config.yaml
n_layer: 14
d_model: 256
n_head: 4
n_kv_head: 4
head_dim: 64
d_mlp: 1280
vocab_size: 2048
activation: "tanh_gelu"
norm: "layernorm"
norm_place: "pre"
norm_eps: 1e-06
positions: "learned"
qk_norm: false
attn_scale: 0.125
bias: "none"
tie_embeddings: true
parallel_block: false
init: "normal"
init_std_qkv: 0.0236
init_std_o: 0.00446
init_std_up: 0.0236
init_std_down: 0.00446
optimizer: "cautious_adamw"
lr: 0.000733
lr_mult_up: 1.34
beta1: 0.9
beta2: 0.95
lr_head: 0.00615
warmup_steps: 398
schedule: "wsd"
decay_fraction: 0.744
decay_shape: "linear"
final_lr_fraction: 0.0
batch_tokens: [32768, 65536, 131072]
seq_len: 384
doc_mask: true
train_tokens: 449900000
steps: 7034
dataset: "wikipedia_en"
MLP neurons of a small language model. Each row is named by its layer, matrix (up: input weights) and neuron, and shows model dimensions 128-255. Each number is 128 + 32 x the weight over its row's rms, rounded and kept within 0 to 255. Numbers have three digits each.
Before each neuron's rows, "fires after" lists the tokens most often just before its 100 highest values on Wikipedia text that the model never trained on.

fires after: " s", "u", " Sw", "uff", " S"
L9.up648:148146136132149130111102076083067094161155155123214126152081077122113189116092080164121087083146187115082157076093054116131105116097139139107105132114155127122150146124150142084140134143136110152085137188137131120049127087113152097098099136053168136128135144172170141154167165100124109132146227127128124109128175093128219060131172145145093226107151106109115095147119159153125140157160

fires after: " L", "L", "ced", " E"
L9.up190:156122145153173154141115123089150095088115098201151113113112196136146176178132156168130142111115159158120139122158155095112135088149083120151163183136116080136115083094171156100173115103098092129123080100109130133038171107152097119091168113130156068058110154150162055141168115112116105122143175123124149104110100149150172066110124124110123091146146168119121103144119128076117204167151

fires after: " ", " \"", " S"
L4.up224:100118119167121132105134144123142130096102174173137126081153132098174133139103131161071159165100175128127138165130110045118102133190072105135214112134119063144089149096113131118101181189145161115135062095101138105139132120105127187105146111044121078151162084104113159118127157142147115149186136128094077159139114053089192114080136110124114154085177163119166082102047112137143113123109

fires after: "-", " (", " s", " un", " differ", " re"
L9.up512:046125138144112180157100105087099102148100186132199148153062166087202140135127163116094092145120078114115088136150140107137062079172153134098156113117132092136138129167120152123169155113156158146082096129129081142078141110082141144168129066071151089135144063170165129153097161103153153083127170105140073122180086151140142071117160110101113111158144140095166107187109124178135121180111

fires after: " ", " m", " l", " n", " |", " s"
L6.up1130:150136050162093116145127102151146058064083114139179106156143134093157157157101139105115130143074139123165115094134116075122064101166139152113156162138091074127116068123065110115168176171124115150095156159101134072124133154134159170108136139096128112121140114157147147139072092103146102130198149138123112131144174148114143107059153172098116125116114156133179116114036114203128125088087

fires after: " ", " (", "t", "i"
L6.up160:163155051166132089064107162119125107049138145135102133059125123125083162176113127098156117051148179080070153069141111110155111060137161152107118130155111131119138087092157133086116090136117136081169112128078145101168086138210161124152118172136152067129115170162116124163098058161112105123182135102100097142163144140175119145105198088124172092117138128126152110100088195122121129136168

fires after: "per", " ar", "l", " L", " Or", " l"
L9.up41:100126085120137133161139091106151111059074097221167064163045156133162105114120167118125096074124114127166129161151131129088078101150161069140136124150106098152180084133162161062117129148111067134171099170074155127125125106135125138172181087065137145132110113167134117124108125098126146161104149064118103101104139137069128092126111144118100126092142093128152132158091064131152136154126

fires after: " h", " m", "h", " H", "ra", " g"
L10.up866:149166177150147107139087182164123121071135085131110113136182138114169169118134134114115121120132159138114147116145157168146074102100152090052118105078148139118118090096101180129134098104147111165102126134026108139079160113095125126140130186146139123177120173099096108120116101084136195156075116101104124132120132098126110095063169072138159127151121111169104102106055079113061169164116

fires after: " f", " d", " For", " F", " r"
L8.up62:134116110134101191125126139141120066151058171091151120128162160091122167111143201072157119130104107087124135191073080095122136095136059123111137140136107082139181095099189118074104127113092107151141169152108152051159133088163113154136041120138115109125164089109126082145069127100133140183196164111150127104152095124173163094128159111117109153100127170176160104176103125181177157138172

fires after: "19", "os", "v", " V", "om", "im"
L9.up302:115138121145118104119129126175107115122145163108142097167134217110179121063097124120113164129114192111154157178101119108137116135123162107125199099092082133091122105080136171183148119120071060058112112153165145132088119196186166141101116123138178167074126147117069127154155145142132134113088086147108101109155154169157083045081152057069196121098172104134144103108142094158132107125131

fires after: " |", " ", "|", "-"
L6.up847:095175147141094118130091080125156136059124065160155089131121113117149138098041175147057137106125165082176136091105157141134142087139136130084133105134087067151101122101139120084143104110153168093105127136111113063062119121117124171145118145120137078086119170141184126149086065106149166116193140112113058192085113099115094101117137110102128148088192194085123114138055117181173117115122

fires after: " pro", " Pro", "O", " O", " E"
L8.up920:069166126175136161108141133158059136086093172153126117114161146166155165113131166091152138142147110108137101078186110177088138054147119078116077095138145143125090097114158148087087149099144131156125111177096151100147116116106149150130128148137189178154114156153164148114081171151125152106062141125107107197149114157090198088092178136126129133147170086150139091141108052122144145151177

fires after: " C", " U", " V", " I", " P"
L10.up1210:140197111185131113158101156116152145116125075126135083140159133116183106160110203121063131141117134127137136112173119140097132108141144142078137100153129122170144158112173221149107158162128142145114096140082103129107080106150134143129155082152108088103124121136112108124127103088151065096112172146132070168090052108150133097110123108151130134173147096141087128120124142143152147175085

fires after: " ", " P", " C", " M", " B", " S"
L9.up550:087211126190169115123142096168119146112166114124162129116163155169150172159048175079081130148135108141131104086179163106128135106117154110052101109129112119112107136048203123156094150156092189116177179115074073078127118108158162109141151148138151101177186124155108081135124139131123146123158122121079079149093083161103143128097137077112143135165119162120094111113089131108125139160157

fires after: " S", " V", " M", " T", " n", " N"
L6.up93:142147133125140142142095167125108113115122122145125127109170135172075136115119150102130174122132143177133109050080065095132097080122105185128161169151140074147175132115186155145127193145111109126141078163096146155139127088188131136129151146126130041138162131158075160159129123077173139120168123029117148143167068101171140140153145124087135106160101121108156119151160109158196180194166

fires after: " D", " T", " C", " c", "ott"
L10.up296:046187142112084139129090086133151174158117137147134128146131123090125075152031139147098167181155129153068181110080125090108090060162146125085092165126118121167138071171172171111179100148119117099073133134118130138110145127112135127202151093152121121125179073122166119155149159083117095053174090094102101163129109130137153110141147109127163135195143113139146115079141135113118127143117

fires after: " |", " H", "os", ";", ".", "h"
L9.up1148:148163177153130136086048149147117125153163119080144148159113096116075153154072199064172111136141114145135090126055121155092142099107105151114158124151113125096096130091148193140154143105101144153175164160136150078064184156188108155150108198151130117155128152042137113111145094128139166103117071117085087128152079152100116066108160081131127115122130084135140130132095119125067144137072

fires after: "-", " •", " c"
L6.up128:097144088168132215148094090116130025148116150148132116090099190114158170069087123138146117097143093132154180097076137111121096142122152220135189098136131113165127122124103172098155120077147110126132142136078091143144113078161114141161137129165119148136170142127108068171066146110133123130092140112082126079152149143126146086114170063123118095132112140078098114178128128076133135150195

fires after: " s", " S", " w", " p", "S", "x"
L8.up470:101177128149136073121084110152065123167117187131163118128105131147100190072127095104108100118119112083087097135099109127110085126184181140088098113077179135127166101079100102106094103159173124115107116190107116186094128129143094133158093083070148107179158138098159113147134119117122152143100170158100120168112173113171137097108139096126123174105103164067134127134097164187078142131121

fires after: "20", "19", " ", "ate", " early"
L10.up599:089133116148175143069125109064088108157069154126068117148086138133116113135115148164111070072084149161165132086152145182114104061142100127065133120117093112140160080100141150058120128100135066183166111089142121144158100123118189145149105085136125105121201131102097133108099119108152103123141103091024151152131196188103167145126123150126139123144134151116109119105122050136143119137168

fires after: "20", "19"
L6.up425:092180052153139163111126120172085137148068119133176092182125156128151130047031144157052101101121058120161135129151098166095149102128120077107112115129069171177174131103155131116128148126096154129113152158175094155166159166094204104175074096112148108184110140102089144122173108109119172105102093158088111135100127134059141119113150127048139114129166114085151086161148108121149105144160

fires after: " L", " N", " l", " P"
L8.up396:183157054163139093164156124127106126118083093162139084126144171080149145106102159099134125123108145205194118144142104094144112097153155135170193136139121076186132106103156193091131116156120183102108156115047143064109127059123148187138119131138145119082083131156147162159092122065158087172071155120121133129074124146149160094108109050093124099059181097182096113158078121125186174151149

fires after: " (", "[", "A", "(", "-"
L6.up342:108181102087158147149114128106064118103153106166142086159129190125193153111143132070097093070099115100160145124121127162096080093123157138061115096094106110203111094140171171128158191125117153192097152100156069113140191118169187084177133071112189192119170068103129167146139125162152145141145120102117111121152114128105140131170154055158117138139118108050135108141132113112171166132173

fires after: " ", " W", "–", "s", " L"
L8.up795:163152118130175127105149137108138115075144165135142091060103137114151125120142124114127101096137163153089146114180133123145083000154120160110163149132121092120072094107183167113156120128120110101124120117147141029139129120144081177138169124116175100133134126150129115137138095146113125106198164114091102142070133111111171099158190071159107145159139144114085145151115116213143146137148

fires after: " W", " R", " G", " B", " K", " S"
L4.up1120:155201115246080113165124156120105113119099122140185131129144113117131142151112164101144099102155114167136145167135110125114120154121071120129172122175142100130102156178138171116124120123127150109122155170070166102124156078148098171119153119105122149104152084096140135152147135101175093105163139128121121106060109091082173098076144082101129126151151164166086091110124141103083162133111

fires after: "A", " D", "G", " A", "\n\n"
L6.up1129:140175083151077113186136196160121052182140141123139092062078144131185167148117155106146137111158196172149101109144138161139148114170106188128152073093141092151143150124091121131130111139121115123133120148154074138136118090119086139115121137051119158080139170129108102191148151117134060119117145083130100129080147176146133098107132099116134155190191176138186091124186092095187210129164

fires after: "th", " the", " T", "A", " h", " H"
L6.up879:150177106092109127151100108109125126150131121137094127162144108131135117159125153091134135072153168185120174105093108098145123124151085173153134137091162146126127142138112136134118142144096125159125132121103109134121138099167150093159114133105111132107133112052072158149182098077213125160150161106117160130097142120145125145019118092101114139171186143173140097106129160081174158114106

fires after: " S", " ", " un", "-", " O", " sub"
L8.up680:111114127115138173158137170136099114054120133163221158153150124153155161109123125074080116115132086072157116104153068115151105082187130140126140105115132119142193107111119196124122174134111092119109153115141137141165127130104140189110121103114116132171133072108167088170161147115177131116081168132118144091090111134169126092066138123089085180147157143079158095177090182164097214177137

fires after: " I", " (", "\n\n", " G", " by"
L8.up1173:101205120154143119077137102101101107120105148119142128158129161131152132093056142090138135111123082100186108161116143124159119030084119154072106111135190087122090149101155117139104143082169120092103149102103107086123134142155139142145142102117093114157142153079128101127170114150159145097132170135109046167132082118127124131077184103139155149192136145098089107187128127114167158079150

fires after: " d", " s", " r", " S", " A", " D"
L9.up693:154191163110198153130104136136119091186151141129123109100065137125160138173119135148107145152109204156141137059111091105134097079117082141161213112160132065154112141120132123165133075131090154127109109132126120187115173051150104113120174087047166094078163117069134138152140130091181165094102140048118166099172137053133103057101134067135119082142122177184119064138151137183160156087080

fires after: " |", ";", "h", "im", "od"
L9.up267:175149124085127160101104136101122110180179123113096078173182095140129116145150197089092143078131192114127135177146103149081122126105119143127149117149081132120098126139110165138187142098083088122140138140099124144151080137152094103123136201151138178113141184094024143121182084114171145070152099090087125121149079109145143096053145127098157088091175076167094111108179125123122103130152

fires after: " Z", " A", " V", " M", " J", " N"
L9.up90:149148055214105064174122168147106110074055133136144067110156158080191217095135167137116074157119125134130168175091101118140140133154111092090218133139116054184123155106121142099107138137109131147114182106133099077156123130089135111162141120159154225160188126117131132160125133087141143177166098111098090124121101077116116099081137145097194141121195119135105111098114106126099143138124

fires after: " f", " F", " served", " P", " p", "ician"
L8.up1215:100150069136129180127078113121123125176050072094180108154122159170159136171162154099134085123114171184161104145080144125127137095167075146139101162107127116197169116146215118054141129146052135088108171127098138139123143068125137124182064091098139165157086107112094104145072149124142119079172124133115151129113148138141187135110083097091104132117126166125129120146068128182127176180160

fires after: " ", "–", " (", " and"
L8.up5:163123097084151137090115160106149135098142142150162132090085099072153166110100110126151084119087182108129148168146117129106119090090072096102168161104146079161136128105164132170134134161162088166071131147081150137135132140149141159146174087136113142102174105165133133139149107127167116101173107054096147119091176100113140156065142083095137117057161164111054125123151109201125177125146

fires after: " (", " ", "\n", "(", "-"
L6.up1004:120200050179153165101129093088104065110115188077121115120155171104152136140098136091129138119106156117179145121126149107124119127130140163098145132131129119137099102121163185120084159102108175100100131120134136071131192117124134176158140111092102111182121134159114132128083121108129131149178107101107081160093085121052114115119209082102142134149093162046114127195068140117137144117155

fires after: " s", " S", " m", "s", " M"
L8.up484:144134110170133154140100175094139132099169134188167097128159104104135138173100137087194185125187150122116172104098102140109164099126058092137126127135125097097131140080092115135155154137140097103094090169101105091131073144172106136135176152072188106171203118133140122192139098140124124143149176048099098117128087094160119081105158116141129123132089147098151074121116152164120150161161

fires after: " A", " one", " a", "A", "’", "-b"
L6.up1098:143131164139082126119141096115110088105126150204224115146116125138191130145116135167123101075173135088117120160141139091110126086163201206089151110132097070142119066118110131080147152148093100166128182126119113090135147080092131133110062109132132068110156062097077087103146156117136157140129199099133142124120099134119170143126141119111062087152102187174093129147112134074121076101214

fires after: " \"", " (", ".\n\n", "==="
L6.up503:067136155135045150165117101086125086100108131207162108124128134096165128131142155092050126155087166083181140139091126100121107061209097152138145126097070084146093069152116129107220139116137121151111112087127077056113156106098088152077172153092156116127131086087134165110085133158166132113161147105115077132157153138155124109062151145129102138153159138109114132136095091131149129107058

fires after: "A", " the", " a", " A"
L6.up688:100146188112116093142127121122117095069106092137142126129114112137173121157077132092082089072128137137161092135128133155124103123138155174102134091091123078119148158101151129103132220173157129182099102107119110132062158101114151112129126128082127096102133120080118121110163143111159075136109155142131156097140173138087156143080147145104124180168163142188125107179115078082151103141145

fires after: "re", ".", " there", "4", "2"
L6.up901:150138182101144165122120085211055104122077046154154121134144166133079134074131121077101117054149098081151152195128142187096162137131082117109099064134138120156113109095149140108090110133095140099141144179121117164147118112135154105128134140107150104128114140114215148134132143136180158151107140091112147109159057103132180103107130084099136163147149149171136121158128105085149123146124

fires after: " |", " ", "i", ")"
L6.up653:142148071138108100095117151083132124094147124101138103089135117146123137163053188107114164106130120071166157051117134114131122093105178140094157116129133064134097102109146141074157140109117144107206111126126153061095111114148108188093128176160133110099125131167094096168088114151139179157204142129102101155102127092144117115081181126130174061111104111117116117158043101139184109116073

fires after: "G", " M", " (", " K", "M", "W"
L6.up662:162136091171127084157109105097091078150040116147135085124123145156149157153113212073139092143120148119111115064095131087139109052150072158103163113049147119144128163133181167073121158115132119068126150095058122150135154142161145140200114112151137135128140170109124146122125127084147139098146107164117107157138099127110186098106138098118139100156159120089131111118135173135163166141183

fires after: " vill", " K", " B", "ill", " T", " H"
L6.up376:114101138121146094174097175073156123134178065119178088162137132115117185174097164085164059095129157133146161117099180130127115113136079135092199070107087089124104089140155150124086165175134081137121139112102100086114108091101187070189160096127139098111168115128102110152062088144154116182142175091115098085140169158156097112083136119107136080110175126135102102139135114116133169176193

fires after: " inv", " con", " com", " cons", " rel", " Rep"
L6.up958:103117104148088160107137121120122092145149098162157086141141184073104106165146111185086108125086197104154134094093090086133099082208127078113133150148116175144152084158135093099187134103155090117125125126130137054105133039124094176157140087081146112118129134156140139189089157092117108120179132133114088175119124111191160083137159127137146134115202145128163101133088119182122166120109

fires after: " "
L4.up580:089162083166122133097084130157118101105169104192129078134097156087170177156059176149091157087124208122121131075110104114110113100175137104075172095119121102129121098128130127116116149142156177125172124120095136124108150160085145137123132150096167124100134093146131122135075127095196153158183171140097117102067117115129154133110101069102113110078192173113064108167061127139155134124106

fires after: " t", " f", " m", " c", " F", " M"
L8.up613:080140105092133147179103136118161077097118116105206101164115150124118111117110185057073116121196138159182148154122129167122103124157106118112125135093104093135105116144133125129131142164146118089084134105042139091110082112119139131130159136116121148152124033105127138135124088163204149109151150100094171099064153135152156124101115120103120130108132137165121110113066139134114152158159

fires after: "–", "19", "20", " Gold"
L8.up873:089139050140108121108119105094123129114095125098191112215041152090091146074090112219108067130076113146117195034140102127155103054130125151125146079122106173161179098108117130095154065144113148146076133193179111130109151141091143089141078114057131104107164132160123168104169141079141170175097156114098168130059139095109133146137125085093102128105152165116094097131128092169142125157089

fires after: "-", "S", "%", " U", " (", " •"
L6.up1215:085184098146139136093110093141129015084118137106135106190082154126148167111128092122142119135130110170189153140098126169111147068119138161068182104087116098154098071117155101139123152142154171157103178146118027115100125068116155154124140146120140107146147108119109108141117151162183124113130107151090148145147118095099155100167173066130126072163170109087131116195099104119141172114181

fires after: "b", "d", "w", "eb"
L6.up1259:120160145122132100147098147174115158130117076140114073142129143096071185076155135141081121124169170163108161123151061167122130155128142144125088125117178155153140132118129158061109128102096113171197143130143111128165166153144105118088135097105162123135156084086099100147117114053145107225157138107139168113080072049088161139132135098124130141113104179173070097165156137129135157142157

fires after: " |", "-", " G"
L9.up1050:117146089131097163157152103118112098111151155114116106136105159097133102120088118140173169095119151079181119096167124153125157032124140165094133151178087105157092118168109182141132111118142113103132140125102139048130109116148141152101142110088154084128164084148156148123120141124163084096176153114096139170143116100142119078102162113160165105169169194125127051106127196099190105115147

fires after: " in", " con", " In", " com"
L6.up1109:129097129141092160177089141135132065098109128099159130140105192064156176124127111151135111135097170108156130074083105114086079128213164129130179134068090115105116053143095132095144115106104081167170115123160073101162142082113141125108149143115159094114114132109128144155103109131114149123176146117125110106167157124147146096099136110172173152122163112090152154151111133177197086093074

fires after: " O", " F", " B", " S", " St", " A"
L6.up561:155104181203114136152120136112113145166072139161148148215121169063163197135133167144115082078153093157135134114152111111129101140180148138116121155180144083165149098135152142111145149123125120134132158136002100106124097142095097146181134128095122161137149130125183132116081135086196060133141148115123130143063105093135121137140136086114099157139136194138197097124078167149121209156165

fires after: " ", " d", " t", " s", " f", " c"
L4.up565:095108093153128157129131078150123099126099189097099123147146159132125144104092142156088113137099184132149140179120126129102113104137113139137191179159109026174123111127140160103120137170109124106149132134107186136090100028067137181104159118060134052116134119099124163158126132053168153163151155099092095132113092096146147094079132148111128090110182124157139125181099055142080118108157

fires after: ".", "ir", "pl", "ount", "h"
L8.up767:170137153133074203099073129148124091152165097134114126180132186107057136136153168111176091103183152141138127164114123153058153157159120118127082137169116165143141140134164096069129160084100106149134134126045145185112182073108119123132097166112121106146124113043169125101118101137136127133082107135091181118136135141112172103101153043110125153093115117143166109192077115114119137146162

fires after: "20", ",", "19", " in", "),"
L6.up1083:104130096172083141157119097122129143156145137130166105183096124107159109081109154121059100103127162164149082112135147178138108120148156168093129119160099191167130110134137137100157141109050095200179140187123102141109052133095131106159142126110143170141113063070091117153135074178168099126114124113126129141099136183082107118062135104077134086125175142122065100137118055150111105108091

fires after: " |", "|", " T", "."
L6.up848:046154150156097175081050110110161161100102077129107108171120069108134133131098154109125098112153098145123135079094134165135083065168124131072122159139041076106077118078116120094068119140161120104139145113116157098096113149141129135149147123152106087158172128092151156162115110133151148145146134118112098184188120096097103089104149109125200169117169095113157130131103134150154165122100

fires after: " K", " S", " k", " W"
L8.up1060:108117110195046139138140107106123139147081156104187132133148154105108190123090184099130086166136112194106097138080143123140112146148097155083166108088154067116143154063144179153157087116119160145090183069104115046181096151114122141177164131182110115111152136093115107161160099140151139125166154127074095118076104127174138107109160129115150116165122100113146104159099152138125188110137

fires after: " ", " (", " M", "="
L9.up803:147200095185128128137105123111099151058119124165094167140112196085181130156078181081107128086088149161142066124129103079130172143152132139085199139149117109165124142138065165116067200131115170106180109096071125129136134123154152136112104119145130126150150098152092098162067141123134132103127121161117063123110111171111127111129136089119176074072192111100135108143072165124116189189108

fires after: " J", " N", " V", " P", " K"
L8.up1231:134191100172117132104137137196088130106084114155125086115135193114180141088076131119108045093128096141143082098084116133152125085149140120094169108156124128110165141124102137129171079134117136099038155125122085108132097098173155168169128102069156155130167115098142097165110114090162112155099078107118067162148114073149160067148128124118165110118152179115124108135157135182176135101090

fires after: " S", " K", " P", " W", " O"
L10.up1068:086228097148141103144094097111122126097076138157171074146111106076169134182046183102103121111124091126157117157116167075156080094143103101087147136154088109129152114121174125131118183118175181118142116168102140108141156095136106135163110123133138066182158133149095115125132100166156156115129142119068069189162078133091109114080166126105139134180105145056139070133095134121099165190127

fires after: " N", " K", " v", " k", " T", " V"
L6.up603:140129119203162121101117167148098123092155145082132135130151096175184180112144196073142122084150175138113094140111141082148125112097113134062187125167159080114095171100148167109128127123100157105092160070113113148160079110172127151163181137120118146147103129160101135147135100141143125140170149058122100134150103157146110108089212119125140134149153110141097125089097160104166125121132

fires after: " K", "ak", "ill", "k", " Z", " J"
L6.up1070:131153154225103068119112081151138143093113103215140128167084162126157138123097156059130067100079117148191143116129148153128049137112188130105137164156105072125133153107161178113113107170161125144129159130148113095102159108126105178122139131081149145082163098083105109151116090105180090168073118144113129139137126121076114116124149070120196147113207106127075113198095064143116139100147

fires after: " ", " (", ",", "-", ":"
L9.up1155:093205053095117136104127142104106106080169154130136107068138169114102129103098149133126182140085153175123087088128137103170173095110149132131187159185096156139094109077144148134143109115094133096079097125055118084113116139169164131130229099174116113115166104130131172125103148111151162122190121145099156130155162134146128125066145115120155126113136186079085115129077145136162131101090

fires after: "o", "i", " ", "a", "os", "s"
L9.up321:112146172167092097109109202094124086129151142120205134095164145132119202143113163139133155150084132132109167156157088067107165113147113126083217030133132070159101133136141121116152163137130098080143154146038139153167167169102145116202132157159144129088175124135147105151109145095175171110125186097123099065175152114103153101121134074126112099100170071094142119130100162115136124178133

fires after: " S", " ar", " O", " F", " N", " f"
L6.up1056:112138072172150111158139123151131104178131114136144101116132148123138127185138130050177071123136114158179148128079135125152147105141123105128116120145078091185139156133175113078123085126128152069105181157112161090108169088144110147116168071106129114126123115139159148218131147111116117085150129116114110161108120115094153108116141072130088149187175158143199082122078185173162201133122

fires after: " m", " comm", " n", " com", " rel", " pl"
L6.up530:134127150127109185109121191093131125082077142114170119125177161154119169155126139127104073117136160126148137093078095113102135068123102160102123106114167161144146153132111113104148123124105067190094192120059127134145078065129161152168118139094184130168140137180122107134128142152123149130139167094107093119169161131195145087076139121108128114080159151133142118100117130206133161102080

fires after: " B", " K", "W", "B", " L", "unn"
L6.up1188:115163061072089149103117198115120147107104127126168103131154121115148127142117194089117079110150158103143125158134159192146113105136127106101175126111149138135090100140116209133093151127117109131081076110108068095125090089106166125188150140102108107137173138133095026134076107149142091155115163068115104163121159173100149108145146080136115096069159187121124113116119124136137150117108

fires after: " E", " al", " La", " L"
L6.up428:081152086163126111109127131144123104099069206227149108110095149130116141111165162111151129150090120204148159104170132103122083098152157134122152103203104077156130104108167182120128140159162127141080155116168148135144167076125108182146115131117093077073121093139142098153140090119158120090106157142109108115104096112137145140125149114102098118156185139092126130140051126162175173182112

fires after: ",", "s", "i", "ing", "ics", " "
L6.up375:117119146160104118086138160086094070142137085139140132115143204146164116095099132166135142117117133125156176132123095111119169067166109105121208136137093125116134118131158182119145137123092076215172140182040146118191163142155113133077079197077127098137160100097117136117134192107181161083136146138121136128097205185143103123118146065119173140106106133086089130102104097170095154139086

fires after: "k", "ik", "z", "ak", " K"
L6.up1195:118150151177127074145120139077133116140107102126170110169087122106157179126097227104126106090177178093125108092176127131126102129101157109108132157153098129062193140134153132118171128092147130102061195152134043111112158131112149153174086114095104154122186125153106092150112111093146128155164150158126092193109078139093110105156185082115146135123129116110105098163103165151134127144092

fires after: ".", " K", " (", " Y", " N", " M"
L6.up1185:086150143134117168123104123091124122099056206120138128142158157154158151080120206045077112163124161167165130134111136145133113093128094142094151159139096120182139144137148155114183130167130174128138145089064139105099148092139134128124125103138125117090133107098067171129101108085209076113157143104108094112060105167183141115101153128102132075149150109121054140139115158170124179151173

fires after: "20", "19", " It"
L9.up745:127135109134169139099133173141115117101155152115198067136060135059189131061126109184095084134162146138135119098140127162122121112132173078105147118139128117203194090111147161135120126106112159165123097217165127103104096182136115091114117092134134160137136148057092071124113077096165105125121133132134162129054166102100117141105163101094156136155105164119077121139135081133032110157099

fires after: "en", "un", "ir", " S", "ur", " "
L8.up289:162140141149145151143088086087101144071092104127192121152116155148118180151134131032112124099054102114120104130088093117141115127162127068080202090182194064122115132159142162132114156155148093135102140105149095158137190133058126110125129128065096124178139123130087132116168104131115141133062110113100154090138077102077150108112168086097122136145162114133168100126123125132144122177123

fires after: " (", " P", "-", " p", " O", "P"
L9.up881:080142154183090125137154116129129092099126117165160115135143176106184153151119108074140089097164058099150053128116130090148051124159115157085151141148179107128179098148127141153139154155124151163127140119106056117166158131103157139122125100107148115194149107133140117193151171138138125155141084133117142106088128070096097122133135077122101123185095172065163091156135160120179130135144

fires after: " re", "re", "a", " O", " E", " e"
L8.up963:093168124101144147192141108121117106117072127141175087128103070169109131138134092086149113132120097128133146088127166192132097119140087079125125042133164127191099100147164184131150108118147150116106123119118085122133136138127126078188170142142188147164087195127147105148129136162126153105092122136103125154119114085083192087054155101111160115190129114174116109131064084147171064156129

fires after: " O", " C", " F", " St", " a"
L8.up379:119127106147098151110128156100113125128102178156087137110130161117156176121102154088101129084130095164163133112167133144125165117215143076114111165184158115128136119090193144131100126116125078142145124161071122103115090067161138134157173141105080126114128111146118081119063121068152131149071157074111137157139191085106212123061096095110145169115139129148156114106078098109144119154161

fires after: " F", " O", "O", "0", " T", " C"
L6.up1137:137135079175126138137129158154119164154118120149139111179124117090143146123048139084119108117116132120195067127105117077125129102122159153099145134127122134131137130099138073114096150096164098114141146160042139174158158107119083152121182120112123134146138147093078115157121149151136150135114114127130158119046141051145188132125167066134097127133186136141183097149083174136111180112196

fires after: "19", "20", " ", " Ass", "ele"
L4.up1242:121101039138165102099113100105064108126036161192107111137117151143102117168079159192148106113083110074124129160086111084144167115136138146055161132122166150201149165149168182108160137073117094156131133119145160206147149100183139160123099104176108122113101144120080123108078143136123134133131145196102155155094093189092118159124122098140114117175158073083101091129134099118151096154126

fires after: "19", "20", "18", "15", "17", "16"
L8.up797:107177069122128140098102111134111140126099129136123117228119138160117196156111141153134162125116124113179121163106136120102132149124125136125148059053130132188150140143164168104149133143050104116089117185112104145122204139119195078098066117102095164154092136092086120137111091104154128155113126104078119092074193128109100144083118127043125142127180099128116090161147072091148111130183

fires after: " stat", " Sc", "hy", "d", "b", " d"
L10.up601:179214133082113160126090191112107141150139138177116116124153121091155127136127102130135158186158143180087136128122077089106122156088074129110176118140102149126137162106144165135176075119080110146091126136068111146160210150129137075094095128145144139105122159130111157138125198091171176209123145098112120111127109071081165139060115064126172108118096136169118083162167170102180117092136